python train.py --activation="gelu" --positions="rope" --lr=0.0129 --beta1=0.95 --grad_clip=1.0 --schedule="wsd" --seq_len=768 --doc_mask=true
MLP neurons of a small language model. Each row is named by its layer, matrix (down: output weights) and neuron, and shows model dimensions 64-319. Each number is 500 + 40 x the weight over its row's rms, rounded and kept within 0 to 999. Numbers have three digits each.
After each neuron's rows, "fires before" lists the tokens most often just after its 100 highest values on Wikipedia text that the model never trained on.

L4.down2118:453444564483501436539492506490467592463483490513464519539511559435488448458497452595521516534530535474501417516445487556461481505416511528549503454482513526448506445545549437483527549405505498491500473473412512504502443494407469520527499528575486559554539551421515512506501478549445466481482524529471497518508565535523483524451495466541457539491545521538522517502482602482486607430458503493449465523531579531512447503519559550520452564458511436507538498509536415488438467518500495448474501503482511476528528469419490522517525568524589515506487467459448479495511511575495458533481520481555472557479445418527481530540463470482461558516479495485522588437473583455507494515496491483455453509496555519541463425509465508467419529500512473466498469474486454478549517509458483
fires before: "| ", "- "

L4.down1569:508495510396467555514514492403559454469508480476463492507474553507475449458569467479468511549422503514457469551431523439501427507496448501406450545525551473504524500554494514541457489455568466505427488500465471475464504480539520450469561483545489460484548495515495506505518542415521511529488518476536493512659507494524480537449526483463512523514461525542520522421436463553521509498549481481523381562491555496556474470491519523481487536534457433492520504540489488468470466556570482535438514516545568489558491417534488497473467558513461425479487502451502491491457482491487500469487418521528541453538521478492523513550429492509559430468459458535543434450427558515522434477482518500518465427549514483481503534506510495491504528582450531535465470528473580465525491456558488
fires before: "| ", "- ", "=="

L4.down735:444535525489499550503517525474444467494447581562489448600474496568520458471524494534535546495498508443511462459425425529484494471437506410508521452439482564557408461494542506556511498524477501514509478476503504474469483420529520472481511485503506495461480502570555483515441474521531460502529473472496512501499490492481552552465469424477459555473482469530489501480454517491456469516533543559483519455508501464471442502516542515538429563514455651530582462562526523477492564517480568498504590469473536447495508452481437476470528527446508518508498488476461511490452501563548536449470536497511496538562637485486460489526513535474485493475608472498520471434486519461510536517438482417537481480475503510539541521488508548523508489543448498561481543497520537548520501474497519
fires before: ",", "–", ".", "+", "-"

L4.down777:492482469453456514451465474484512499491500477593472501360447508489489521479447524448513512539520519405521448475545510539483523566493474499449474528469518517473454516461524566489499487490446507509462522540471426449501506489454464502440558528503538588472479526476535509488498503454422481533464524534464511509631541547443509511438494555469536496580557479497511462502523506574460489469426557474523514515582524477468480481524430474502479537458515460466523476510493485542494528509504528498500517529481532439509529536542535517513462509491528517472436410471524500497468485459496551508553553530525547544538500534483544536476518499483478502597481509470475578486499505594478481458489483445537453429475466465540497583426630428490520521553398428453468511468494500503507473487486524
fires before: "| ", "- ", "The ", "It "

L4.down1998:504499553535538530514490504517504440517462539530440484525518497468465560481483432590512516535497516523543468536443518452523597424509537514487474507504565557517514484515530514475562456539533507544489475531518468501565490459486571468461462497501553520478453438504474486482569561548443444513553492440500488423691582491457494457539442506533460535508475526543460447547510483463471430506481545453527530478507482496511442464533564497501523517472524358558505474528524487467515524534537535530535439457421517560484474540535470548506444462516431544498484505499479508582554535488451507567457483508562559474575473515482462563430522534458536511478475505528464484510455577506515527500495552477441526460531435444473505492463538462550572483409463489554436474488539523499512463442557476
fires before: "| ", "- ", "=="

L4.down2682:534468518484462472562508499481471472469548469573432484548572567446511454479476547432471542482501564505508493463473514476496455507501465549447461586474476469498447530500587458455455541509524544519456459475516499505542492480501531465540521469585496513481441452476517522442550508527491497537491517565482507509513504525427466522455534468525482565479403448486483549467483483476507461488499545468502523580518477542513449549529501435454545488493492347540471451432495575481516517483493440547480374453493476455554420493520514382555494526497449487530550443464467580478453455491503407476455476472550506430511507512486513484489475499507489479509493498450481471488503559480541442452511452475451520499469459489487548515504706476440445524499520474474477511524388524528501539495464483
fires before: "| ", "- ", "=="

L4.down2335:525537518409455490506482518515483514517526540494463471514438539593441534525479508540516463463511451482467462462501501484458538468417531575525432533564379500527541518479554571526520520522539489527546520516441490505498568519508513474468430468514516479441497502528442526497439405471505499500513529502420536479418430468489525520489452527455573468497461593459510503430467531464503462507535522580539547507507521461496547523488543480490467465571505499489520488485496446550425546451447511500501527533542501450490506570552549464521445453571458533525534528498468470445534484530531470447519452532511537503481520535605467519485481469469467545503522493489537546461464456460442527582522496419510440413495515501482539462481528530502498499530536454517526498459538531434513542533580405
fires before: ", ", ". ", "s ", ".", "\n"

L4.down2186:452470586512492574505511455495420528510491437579440552485556497522494525582494492519506511531416415451428531514490518497503536504458586567472451511439484540403456520461488486547522472521458463469491404523484490467517562458539539481490494494549476483557489452498557514452460487551469509528439488471502564600506475432527483533532556518497464522565522478479512547411564489431548512500500533565553533450573516445522496555439572514409461477505463528508494557537535465518527465545463475460520527513486501487476473423480501521498510497485540485479451481492484547514513536516465473501532604587499546535528523558510615548512506509492410459483451465489468484566490487482470562447472567482554429448485464519490528578482504512574452458465522502477478415499498452546556524524489550
fires before: "| ", "(", "|", "ell"

L4.down2356:571471581575522412607488450543484513495591495462504508532412510510458535535439533489415651445501512476530489497483523535488514501489516506464514537567535508495511533432552460441481503594451555609507487552498542507494551557492541555500484476596484545512476437554545460530570422463477579520475537436526483561496480452549490500491436472577481558528496525524499513533516556515542468552509536519526510523476527527548489494397562466498521476479557533491585527497529539545507453465583551484423602446479493496535477522480510544507510463483464463529512421517547491498501498474513473523487556535488576529556522502513483485477420518527511472492598506425484514493447461482615586539437510533475452481498528518489482559458531511464499486442509468573503487513471470508467524525505553
fires before: ", ", ". ", "."

L4.down1030:526540565514536459549529493539488531532471495482482508439454541557491619520478478486568517486541489447482501506466435404528473513507487456545451569534479487416542499503519490527506550523476612508443492527509520523498444424513526439500488500552551390529482515450512510449525457522491523481462520533514469428585503522501514481462549504487484530547512479493539505454495526538411514508517530499489534529481532513514469571440564535451516529502483367487499513498510505539544603500510533489532454524489428495494503499518543507537495536448499468536617474434531484424507500547463482522458446566476539524500506524516509529519445560529452535447582530473565498447470455465481437475476508517521514517492539512492445515494585543546459546590461482510503474478502498471539494506491564
fires before: "\n\n", "He ", "The ", "In ", "It "

L4.down488:514536507477412536523575497497481462555511504389520516449452518451552563531462485485477467408495459432534490548427572519445451553505575482499546554496504505469483474516471495495459524438464486539491486538503544449451551557506486502384551516461584490478479505517460494539510633566501479506471467413527475489406478452525451519527474506508520480550487552584508518527471508559417463470481479444481473471477563587575555479470454473472530431509507473526483480572529515536467479498419581460444504506435519580557477553498435484497468504522539518505580461526470487482482533483553488494470609478544514501354495459520484517518535542439541492508474581517528602425543526505487511542460563410520585482515440485566483516512495537497458472507546518550495460544485502489549485522463489
fires before: " ", "Candidate ", "Season ", "1 ", "Republican "

L4.down2306:377448453404487512506450530478502470529543518544469541483544472461576579442447512527490473527497500462473446460537464567537478457554523556463492515515479496574521500482491481482492447495470477483443470492501553447493519509566531486535500531507577501450519443459447489497470479460486519509536461442505593465654510555536494469420522582486513467537524516523499580537462462437492483497529478537439457561471529485498509524532528462447498500483553438479560549518444540542461526397548519545438566501599429493514558497581479476475466485474454489518504510416509502535481504480474524488488508478617442477528465501440484425537453600479567455517518554494518547534591423438538469518458529437480470436515537456411465516519342521512480464413434504521512505404447463528500428531507487
fires before: "| ", "- ", "He ", "The "

L4.down1785:566508543560492452552517495476501452415471407532410525541533509558460402470520416407525484489548520536578468401412522524439495464423550485489509471481532454437475550454552532477509460552537523528491464489534507487542493500468523500493510480472471517532453569543530490603553535529515538519464529489500589445547518494451491528482525432438495529479428518468536433442561554478472503509539473466474473444493526523501457514478502519550499479526448324447537421467582442499563539490499466450485472552513493488576493492530485599559416537503509565498504508523509519494466473475579506500462480520501531469539476403458426445530559509461502500568480468471535534483513479564469565475538515520530511528535520495511495512495567526517475513513477504492493476477497466548531558528455429
fires before: "| ", "- ", "==", "== "

L4.down2832:512505496462528478531524513524452466472510522519456486537410482485464447534478490425527548529560466414494519458483480520517541501500492448560507497521531455487552499563496505462517533450460544507498509531559502480461497483426501513501487601508539455454410514466577442514545543532530570489454517558493497466405497545492556476483535584540493530564501518484529466592512575509499466537521496352532466557501564469500442498534535483527472454464468498519440494435525430561540525507492521496466513458499518539516518438470496520439476514523543539518492542522499539508492514437498499477499499486470487453544416461561521481487521491517494546463520549499515548564584487438524471478485482464578519431576498539444499516453508535429467446460481571437459463400523470517450473450535469
fires before: "\n", ": ", ", ", ") ", "; "

L4.down52:533503445507463426506526471559526471474520493540538459534562509475530498552469500510454522484435475504544434493485514497541571528536453609451432494486519463573456498530463456561488471492483563424474430553492525540517547448434507487519497508549516456449432435500470524481492471509483505457478415449516462461624487556487506467490526480462520498414513485510535500475585528458500471435474525498524477468473542493538549536524516551535561455430488477478556460520491547445412480507496496470490582500458510521532503568529518512467500620483538567475527555474471497553447504452479504511517491472477530506484498533463472500476533504502524516470536506530593596475478493473489484534485531511548401481474468510524395520504536481419468487484523472501479503483506416513532525518516460
fires before: "| ", "- ", "He "

L4.down1031:494519452505538592475486525476450539479551489480495556560452550493579483490504510467526494512513498544554523461452498480504565509520473455498516566502490519547523477501476455486478544548515489533537517516486502474485504467451538484433514511491455482488525472584476509485560510426444597456519477499554446451612463517464512518535497492492516519461487436518471524519450511503532468524496578539578504452460514547390524530496511513543471448505505455550507492505437527481582530542481482456442507459448578524513489451436593485481525456510530515523529491472513570504488508536471484471495517472535481554498539454476493534488529411424481559552512450530524545483508455479494536519465553491426521463460563566523524494450515499444543470409472469501497454442545565465488467451580436
fires before: "Goals ", "Apps ", "Title "

L4.down4:502495519604440523500478550494616519464454582544461499478479545525481520549405477484567502491530511473580526511449503552477456451471523498457534511509492479502531579469516572444584506475576563595451541554494442425478427532540517462503435508596472525527483572481503510521523478524473548487451492500626501468564558477501479458513439547442514453544513543447543471496511522496512527506516474581503516482526546545484423526594490436493599487485469453470532547505514497547538512451470455546501501466501482494466550471497539443512504567481493459531503540446501520500489540586511454528489489496432481554513445530511570465504502548460455567482481524450485494484497386420516511451513528499530505504441557439479512547490535527585509440533526454507538483452482539493484494472508467
fires before: "==", "- ", "In ", "The ", "He ", "== "

L4.down478:556524463468443531473489512540476576494573551494476479443531514507532474484491508498487503513547469589460521459459468405528527590466522499551493478466522477488521604432468551476515439511495565467543497450478486526434560448517410477536573453493531443534557483550488477513536495566546493512562526525509464451595450501550525470486480430560513477565508477536505519474525575432433385538548520549505518525474519470581511506516614473511476477528488499559440546486458505498525537505564495451554448567522540563458505430496496501518473575468522599469536477462499485476489513507539486534607472442482532593433506469514504460477491507510492505487423549493483556499527440566519548486460486469475595440494469396536534439441608513505446482563480565557487567553513480475503518548473508
fires before: "\n", "\n\n", "In ", "The ", "–", "It "

L4.down2641:533498485422427515550486474534589592476522520511468526515553553461485429474532563485423473585568398500449534516441534582466495449571506513509471543460505506418499564484467510483472400510517452514528494488439487492517529452463506535502482466469505511486438537519512501467512494518486567491461568508520549479689512457492467506463523445431506484547501489528543530514504514489485524444442523475520431525529478530495504482513410527517462523563453408444484511510549525500504474506513483535506514498491538446503508464519522507488492501536498532470526527536481491474507545490550511527479546545524463454507463522476413509461568503532540473458533465459555469457530474491470500487586511427460487474465523484533484556541498479574463473527465494450493536442510538546459523515496489
fires before: "| ", "==", "- ", "The ", "== "

L4.down257:541523504542544484504520505445525553513537480496530522521530455506500545539510481517515537526498529491503576532569480521521482488498380457478473485480474527549491523481533471499435505511396568525498443537491460516545568499463609497468465517515480475487498585490472460477516469472560444511523527465514514542522524472491459569499522528480531482506548451556431469559544527479455518480507472469535499516564434491507513465508452440483511535490507366518502530426473476512528506525511497505471458485537483493521513435443519514488436460462414494504508468502526452439413441445567519483517580485501538529521530555427540512436475543507491525502481514495456539483467496474534412460624488474526468499490536470516571474525582441476551503536495483507458530511447434500516416550550510
fires before: "- ", "\n\n", "===", "==", "=== ", "== "

L4.down8:476463538505477491521501558481477517572509512473445494579523472456528544563551474552467509500536561593464452431485506455523544476611478477451512460479476528480528484492555489483500483444527543492554432457474529439535418495508460499491559548444529518446507461463486519499497501468476456502497477489485527494412447554366489480520542537504518476412485491574525449486525502475473579424467461499542552464497446518497449547514496514555478491389492549577542489469565461415527546546469429470559518504556477505465529466557475407531615476546547400496481486496523564480505511550529443547462510452498490459538435530486462503454488496503469470497564487468512492539513484525472525505550457445499588454499515522489509469495442434536543539514534517522421491482539517456544532473525488
fires before: "| ", ".", "|", "year ", "time ", "–"

L4.down17:417490481525527487535538441434474455547477440538551485430509490544506541562483507486520507519478494540473569468530511472500528504482508551419436507490527457516483577471526485471488512570505478501494546492524504472504494458487563518425518404509487552454511463493483529447530431456464467488530484569488529506682497487484484543492478572483494529519538478563423488572537523527522525468488538485464538514469534453499472505504498424446534531481498415663585550488567502535477491475512470442460562524508513517464535440503515491536462503514527435494535453459494516503539463498541437569527466493635536479529505441515452479531497446507503449502491488483475459557478458434467453493431503504554454451523479516518500497549559534521467472491473480477523499523562532473513474463558534
fires before: "| ", "- ", "=="

L4.down903:525488453487485517448540561538479488498531538475585514490508537469536449515522476559537558489470506453512483542417468485516499433523509435461452507530511521488462460529508570569507487522476527523478495452437450487516515521455425531554481515491439507483499515479481554508494529537525490521516466500478474526579547510483499401554554515520517485484474477519522448501420497456491438503567458490482563447484590569457496529437523482568464481577524487454517543520499416481522504444466461500539531482478554515500488432592449470506486502508469524474452570432452604536443536454479497518486552503432541532451529503563520482486536494453522521492515479465471508502508597450505467481500508598469505439540534455522501485478481465521509583516572440544524484524536510476456478507415510
fires before: ", ", ". ", ".", "as "

L4.down2500:497457491489442482467502496541555554506466425501495504470504518487486493505500491486516508523521496536508485442594479427506466459468487494502489550518405453477446481547492563457464506507453505489474493508507499489479484567480506525404594506521482495503509528458446517484561455502484571550465551466545522503507534403489471480508492581558476502502423521395521510450445470531494524520597510586495531527458414491526516551461466505487498542474471447500536506461612486524465491488508522512576514416544407468531474485497523479506467531553480452422484497411517447467414502463551505582511462540517517585541416531487557458517537447481531495509545568454485489463589452516488430507528534530496584540458473522570474531517501499465545476492501485495505440449429429457551491494500510
fires before: "| ", "|"

L4.down1152:542447523464506468519572565451490516495475593520481585435474541504590459477428543480465474518512465532530493492545524473524512495505516490458561537506565536514518539521487474468506543494470408514493590431512534493435491493469496500524461448440489513508480380483491530582481516552523584513513554485555459492467413478448564445506495435513463547463433514553439454529491514515425481509529428567558584513546503488510486510507521499484481451546498529524476452457493456497481432497468547536464517544494501570455560500474529429534567500504541649480473482499571524510474513517509473558500476428556412491446511538481523517560468487483486462404452563506423512552491460595460528453508482514523520549420468427507470508536421583569486521504505436465529494508572488458507464519516560
fires before: "| ", "\n", "|---|---|---|---|", "|---|---|---|---|---|", "("

L4.down1103:441451488482493523478566539477490413576445488474468575534462446486565554469485460430510503505539476499471424463510507479519483466482526410545497503479514525529525459507561486484531521527495502508443502543442571544498489490465522521486503479544471534502533547441427558471508490488498467521504438498436522512466483528471501501501470467463421445449540555558569512533439497479489533558525492510499428519551531531485529476483591480482545479506489538493548530554508455482502425449484506414443555514466446521551478538562545521485560599535536449541492474551506485536526500472478422499535500498488539482472538474441520461476514450463474504601436519537471529574475511569432465535510533551585487425456462469525567531458504488443466533532421558452553504492528473449502509508507510
fires before: "Apps ", " ", "League ", "Total ", "Season ", "Goals "

L4.down2961:472528525530621512534497534528451534491533450498469550503478507488517478537466525509528511470470492476437556436499466488480548541528530574482490511513460565485526448494506548514462439530470440476507537556524540487479530451473558502560533424512408521492544494476526434524566477489557524569558503497491452525619502504556455520539491487490513539532470473435491492460522466509411480490500472450515499457516437564494512460520546477523495479529493451582457556580434551510457547512501558471568562585452420493496496594520504482452530435503534557502532412458475514580507525473479471562531497483450537489499486497567426452533485465440518491475496463484519445538404429465497474549446542486486511495536430500484489529465468481473455499524495529507525546557536532455555439463517501
fires before: " ", "Apps ", "Goals ", ", ", ") "

L4.down416:494425522464481542488516477447496460398536500468544488557575527431503455520489470514468417495508579515429483468437533497485557563486525485488503444571502468531374516524471532508456476581493499510487535549479493552528520506481450497549482448544525512546501504493540466468434465502510470487446470528551500438447504510468449520518519509499523553466547523505503502418507541493505486515394379456474465476484465481492462502467477565472588512478499536450518533494506471481500421524539509539478571518484589518542490424540522527485530523510565540494536440501534525428532494480481484511486547472434575494533583488581469530538512472453475495474534485537484463483539481460585520555496484465463447559543498525454459537530492446483490464497480517458510491503430517478471538412513503
fires before: "| ", "|"

L4.down306:449472485499513512457465472490501491497559550493463468503501474491479523491509549566491452492507486542524514503502539466481471568418457459529475491533481564490570468515499463499461547415506487489498545452473572483472564559503524488530520467440559512445499518576577463553562507495469507445511478510559508472481574508560452507430498567522492578523433547525527539512410510468494529487407532456516467467500468521453566483459469547505466449493533535482514507433533564467479468541508475502493414488495526506525508490541574422516519523574565524509545515444540514506473505462537565508493513498499483532446485545412458460515485462524580499461542481502468434465556446470481466476446443604386473438517528554440549543522401463559504480564467475474513511493408474442474547479517493
fires before: "\n\n", "and ", "|"

L4.down533:451491390496477479447520528474450580546538530555560469516462463446492516566501552487450512561478472440466434434555514462448517508504457514464475568510469509510499552516510512508484524489507521557522459490482446436515523488506530484474472461558472534438478506513493559426587551419474522559526501483524498490658559479518447457496431504554453507493543577500477504524623527508486543497556493493473503516528496451493502525550467491466530483554518457517612515542558504474495492475499499423459536517534514419531550467498587540468428514511492491440510495433542516511480485507522525507538543496572439537424514542514507513549487481500517501479563491556528526565503455545499480514548441470497417492467512477499479492465645406490565437499490496514527517577413550490492450511470490
fires before: "| ", "- ", "He ", "The "

L4.down2895:513455521500479471491477568558518533499570543521481393531473565558521483486375492489535504510497527490496498520483439499439492429462441562529537532528465478544489512522509483499529505573466581592516445440511574567514528464486529515534485535485504490500466521439512497530530484476505573518485533490534463437497501524558449477478482531479491440535560498548563497534503512470399441542471531497507387451512523499527459452470494469520505511481546407470485486469494567526601480392492552497602499535448499530464440477504580519460527461490506520476447502485486524445439557385558554515543470510496473547534504507470568428567508463493565483437506560508538526472490510547518439546519549512516386544565455536438476518458470585564553465527556483496442494536510412534468505444475519
fires before: "| ", "==", "- ", "== ", "The ", "In "

L4.down714:551506522451454502612521512509525479474415485517527488490490481530495544523519477508493534495488519577497466520472470521562471531527420490510478531485503491478507488506505561426519504514451511466504508493479491498586580505510461466506456553505534482523421482574523549523518525434534504559549476459546574482488440463509537493528467540534420503479550500486528475484532562531399531477520519490495461437544489476582503540498496454522482480552585500493522547502509462438460527572479511527490366539443475474499464632475549496558521542514512486460513489486488507562471523499480467465443536504488450492475493509496468509455591532540548524601534524550507531448490476563466542481541503519463540484431471536489566496510511490538479604472525577499435455478461485528567485481492498
fires before: "| ", "\n", ": "

L4.down1428:511573465565501516518524555499458517508481497549467509529506536460547576573569465577501512461525530506516486563481517380461503534555488443503468478493465428426518570493480530524471541514462446525561499602509503472556528485480514534546541484594479515464495469516507528487474454430512480495455512503396419499613517500460496510518485481482479466521493402521481470536530460493511457575560543562520476562561476472481518546538482520431484417555549509513506517451505499515425553477419469489482541481513506471504498415490467500455495464516474520531492381506524473482518469444466486474405487466515524468485566482523515497488516555502493524492423520550447470543502511477508551523505541595467494510403520580498495531492509528476548470511497503516485528535494511456491452505435471
fires before: ". ", ", ", ".", "\n"

L4.down457:547506491469473499464509509507509476521480482527500483548458526454533471564493446490510482500481531443420543606483486411455515516496494516517412497508499489442449464477574508524560483442517576494481500525521465508479512530532498441573518548514454497590396523479509559467519491524475509472494527488472432518526519496501432507420503503598417495504489588443489548513509448419471491513526549508525473489435441482476508510448551558526472456513554489405473460523476543576463459474466536498477494447534507464549481494504491516498461530512537516465541462494489565492456523465509539482567559510493567484515522497567559487498428486532473474537553442506473517510528427451472520536485499491438438492472517460539533531479529532505507526516495498471503447581476499454460585473546469
fires before: "\n", "\n\n", "| "

L4.down155:505500523453477468613526477557475526525456501496466515469531499520545554470460470500542486514511486499502543448449460471504481503523462499534494543534465529492480499462565549501517498510490527557562428443533509550527473517511502503536486506563491477483512462473473507431506450461453499487478525514504457496506471520443496570458505445492541565531522498492508516435448508538489476531424559494536473442521446477533531507458549468508508501507518422489482549478393537512553503507475461509528392488467500471447477491462526494585463464481466546478561475423554453458460496520475546529465479542479582571566562524475473495522489497538459615448543567477533484503549409537498463497512484550493502552497546484512516519481748461562574502520438434434490444477484579455524496451569498
fires before: "\n\n", "The ", "It ", "In ", "He "

L4.down1988:459489499536463525499513582589513468476496438532497539453449549534489453525463497533496454468489474556481526585447444540493541460524449486505559496495484489502463506472456468442574491489411571495573532529557487547442503488526521520482443472511534509471506546508524445524477544565552503523479535438490459524542590566552507551530494476470472423526498428455491588513427418452515447463530487516474542507505530452487435545522458519497499573497500379504504448530495488509430572438442527506512504525462575459481516418495528463498553473485543486540543463524495520496511458499483500523445492471467499555477507494524505531547539523423519501467451559488519532538454521538492459520524490538489459513504426472536525569490516434506422522527523493520480570573581582483491445525545513
fires before: ".", "; ", ". ", "–", ")", "| "

L4.down2777:533452518506524452490457581487527484525550516527521541563520498483532522423495500618431509570528468467514520502488488519554532472515441500510500437522456518447497570538464493468504452521484542459501492575459534475468544512480578498535504521494558500466541569508487508464475556507518475478482472420463507513673518536482486523494490503473482432479517482493444499465511511440528518473521482476537539507535570554570484482542473486517487502480507488582550470556497432511479486525507527520493490475533484491486571431517506466454495550554455519502524583524490483463479478529546477482470490507584526504456514544544480492549488466529467546495410529483495556537505515523487475523520492493438448483488561471473495541474764506540453535513457475539516494512446590538525489513455458
fires before: "| ", "==", "== ", "The ", "He ", "It "

L4.down866:465527513509497520536535432535481557514469534503437479466530496492429508493528465423483515538582495514460527565514433500425520510440517522483464441484520422498482509451538546543509515509514472485445461475544536481528490532451473534548527479448458468453494475593492481517479506538485558532421579521518446492688521538523466480580540537513492573517593508521451518450455495553468492477457514445464399513545491505502472438522596514569453444497537443453534466489551518516495499485565524478408486520605498497556539554531489537444500537504510512551411470453543501485421521576496551408454445421455525435461520478514511525513434461532496511520518510472473504485497464452547469538527508606457564426535547495534441554426510556452470464448499460521520456445458532517493595462490470
fires before: "| ", "- ", "==", "He "

L4.down2753:468457451539489389455509508546483493509532583449460460509501556453465472473586509591518464489521467491554509504484483505550511480424455462566486471465498567518524488460467401589523498536540511493507498566462475485472587494480471441592501499527471569534462463521531495486563484525483485543554493500513437533599498492497446508509450453446547495534463522460570520550634507422532511486457471461508571451487530498521544479452491506485510540541550497525516520532421560510539552482557581509544514494526486540460465487496467449517450457497465525461540527505502522470477505416513500462470497410472526564575560469596519431462536480477408494454546565488397456472498497435516468537510490498454486446534472438489504530452503481418387512501477507508544497507467493528468511454440497
fires before: "| ", "(", "and ", "Small ", "\n\n"

L4.down845:483481497502459453496462485453424486474486483503502429371512454566513453494539476471533476461576451504530487480530505563470499538501524489540511501516530538475520539497444504431476534502510488526473449504484490520570533460524459456447474430500486480547547428560496529527507498477432551491522538417504595483792546497549466485500496438501454483453538437530499455548568549448531471521468644490525502470484513477479533485437507509507507443423461396543508478439528483509452542427524501576503503504496452480478522512528499508487516549515520469526499414458551485506526561482484533468542410448488529548551457488449521503453492444472504496468492514453503524505463491549484530499526484490479551528537503449488489472502632493553479462518515574484531470468472459509542491453473495
fires before: "| ", "- ", "The ", "It ", "He "

L4.down231:532475490528486461533517505582433459461535512526497515460391545482544628491470416527482534468509481522534491552466509543545442484513507565550494517533444513573455522504519519501486490510476481543454487535487499434546509447504488537474538503466531440410486477492551459507548429495459580531464513523538526489459498524501486525467432466566505484471447485476501502506473537496487511511536546486490485500516426435471474535498563525521495457449576467483503516469546521549498573479498503518491552502499529524505503464538499491482489466539509491473510548454460568531500472482474569420467424489487506607475506481507584570505478520515495552504472466417543479489551600462499556494486489523475501538489477540534457487569461525524491612420572589456523422535429565496528543502580484
fires before: "| ", "; ", "th ", ". ", ".", ": "

L4.down90:522457472488551473513459493528511456573480526491502484510468474515514488460514536489561528441549480525494388487498496487384486477524473532500466474476508584516540467558545481509499521512589559480467456477564483493436443535499485537478460476433570536500425575494486514527448522483495501543520453498491545411740572494499559499478405505487515540510492515570481464451522526544539504483528553529497455491484528479501515525467504551489463528513572455456469510501529493439508529526530530454555488456497462499530486495516468531520550516514448552441446435505501574535501448516467558458444515543427494567440533527478442525497545452490426524501498457482490502524524617402507496521464493488553454438537555466540514490445564548498470514500440541467529419457477510531493489454435561
fires before: "| ", "==", "The ", "- ", "He ", "In "

L4.down2291:494477595488504582560510501494445596491485529420482551484483431440537491486498520484534513519509513488448527514463458479495447464446452506565503502579530582547454543505517462418460530543492532470529537505434482482475467506509480463491530554572574472482574533469551443468476507581578487528466500547524507549466446437513514489442484492414479451540487494492440539547454503501434616437518429533482454518552511485557485464463594439476547479473520509539554527506520413474492509515462587485537496562565571514547504498449518510548472465534530488549582563536528582564463549483473476543486536508518455565549466515467514458487488528470482526480499514442556507467548480474542464537491506503524512408501499476429541522496478493422530488468606521518421482550504519500523563490503532
fires before: "\n", "\n\n", "| "

L4.down1772:439491524496481475406488434494494459515501531483505537471492489513488597420536513420503501558486517476441422500440488535403410480457483492500426542485482584519544547464566539514514561469510556568495434475510499443461524518481536500492524428541492493505456444558426492517635535450488558488489456508491528489652490461512533545527488566488490506543461529480509462498447547495493549455450539496501542500466516564490438447445463535545469501484450399416565538421492539451460515490502487473527496459498556516468457595510495513554457481530554520540484558439451509525488515544509545436489517466483503465517462486496526543478508511518512515554510561500499487505469537474481480481519533545569620491508522499502531461514536485531479448513509508470503488496483543468420494437510473
fires before: "| ", "- ", "He ", "The "

L4.down1261:403469463548544477477465519549475466478533447425514544432504467460499460488496533513541549477499476510517493575480502485528418459469501412527473472502512516586424488461529521515510472516540442466523449549459493481537570501476481482473593544463494496535433472478489525499526504529510452490446461462484476474525541404535562425525499502458509542518512515437528563478479526479415561501560482516515469451604470469453536477525440510446598417531522516496519477505468507535515520558452517454504493436543521498538540452525535440496500531576441467507485533531506478506483542453500492521483518499377490434449483547522484430474513445495502486505502515542442491415560489504505516551440476482527487509500514492479444475537489481549549503529450500464463479504471536471515530570524478
fires before: "| ", "in ", "|", "and ", "as ", ", "

L4.down870:583453479491488431502523538601528480522494492552560482533535447544563505549542450481571502413520473470414449475487521516479588518534487502525496543527492571492437480465487533480466481602509498466557430503554448567513540561476476491513463427451513504500501408449502425485553512469518543542472567439540467488606541517476471442547474464512530522457439498501513468516531517472470439548536582573498528500518496545505517460526504509484516486504493413510436479482520534492449478497530502551482478503493530451590489463541478505553478553529477504498466514456420545515497463506450472476477515473547482526474526544517512545468442483532506515431492498625476529460435484465554429466552466584519424532477498540487498503510484474527536497533513449415488548497505495466525513455432490
fires before: "| ", "\n\n", " "

L4.down2166:524459464498538529591474535527503515570527485485485485444528543468493485505402454488468493516461552498470441509501475525493489523474469552471519537475498535472531469456531504482546493423575501528499418480500456506481485372495517546492464523591535485496507544552508550452490528448549477495589514523569483530498456493515469504554484494518443483544504474484542560452544476477430532499483522509485432457508484448528480528517431491476509504458458455450459517492444532483504501518549515511490464457460483506493443464559513556450415485523475505524581483428507474469500517537496552581495473491470496517473454579536485497473483428556578576530535458506421461465445418512514479421527515465547556531496514479488520446473748476535421418464500479473539495462461528442489508495512498
fires before: "- ", "==", "The ", "== ", "===", "In "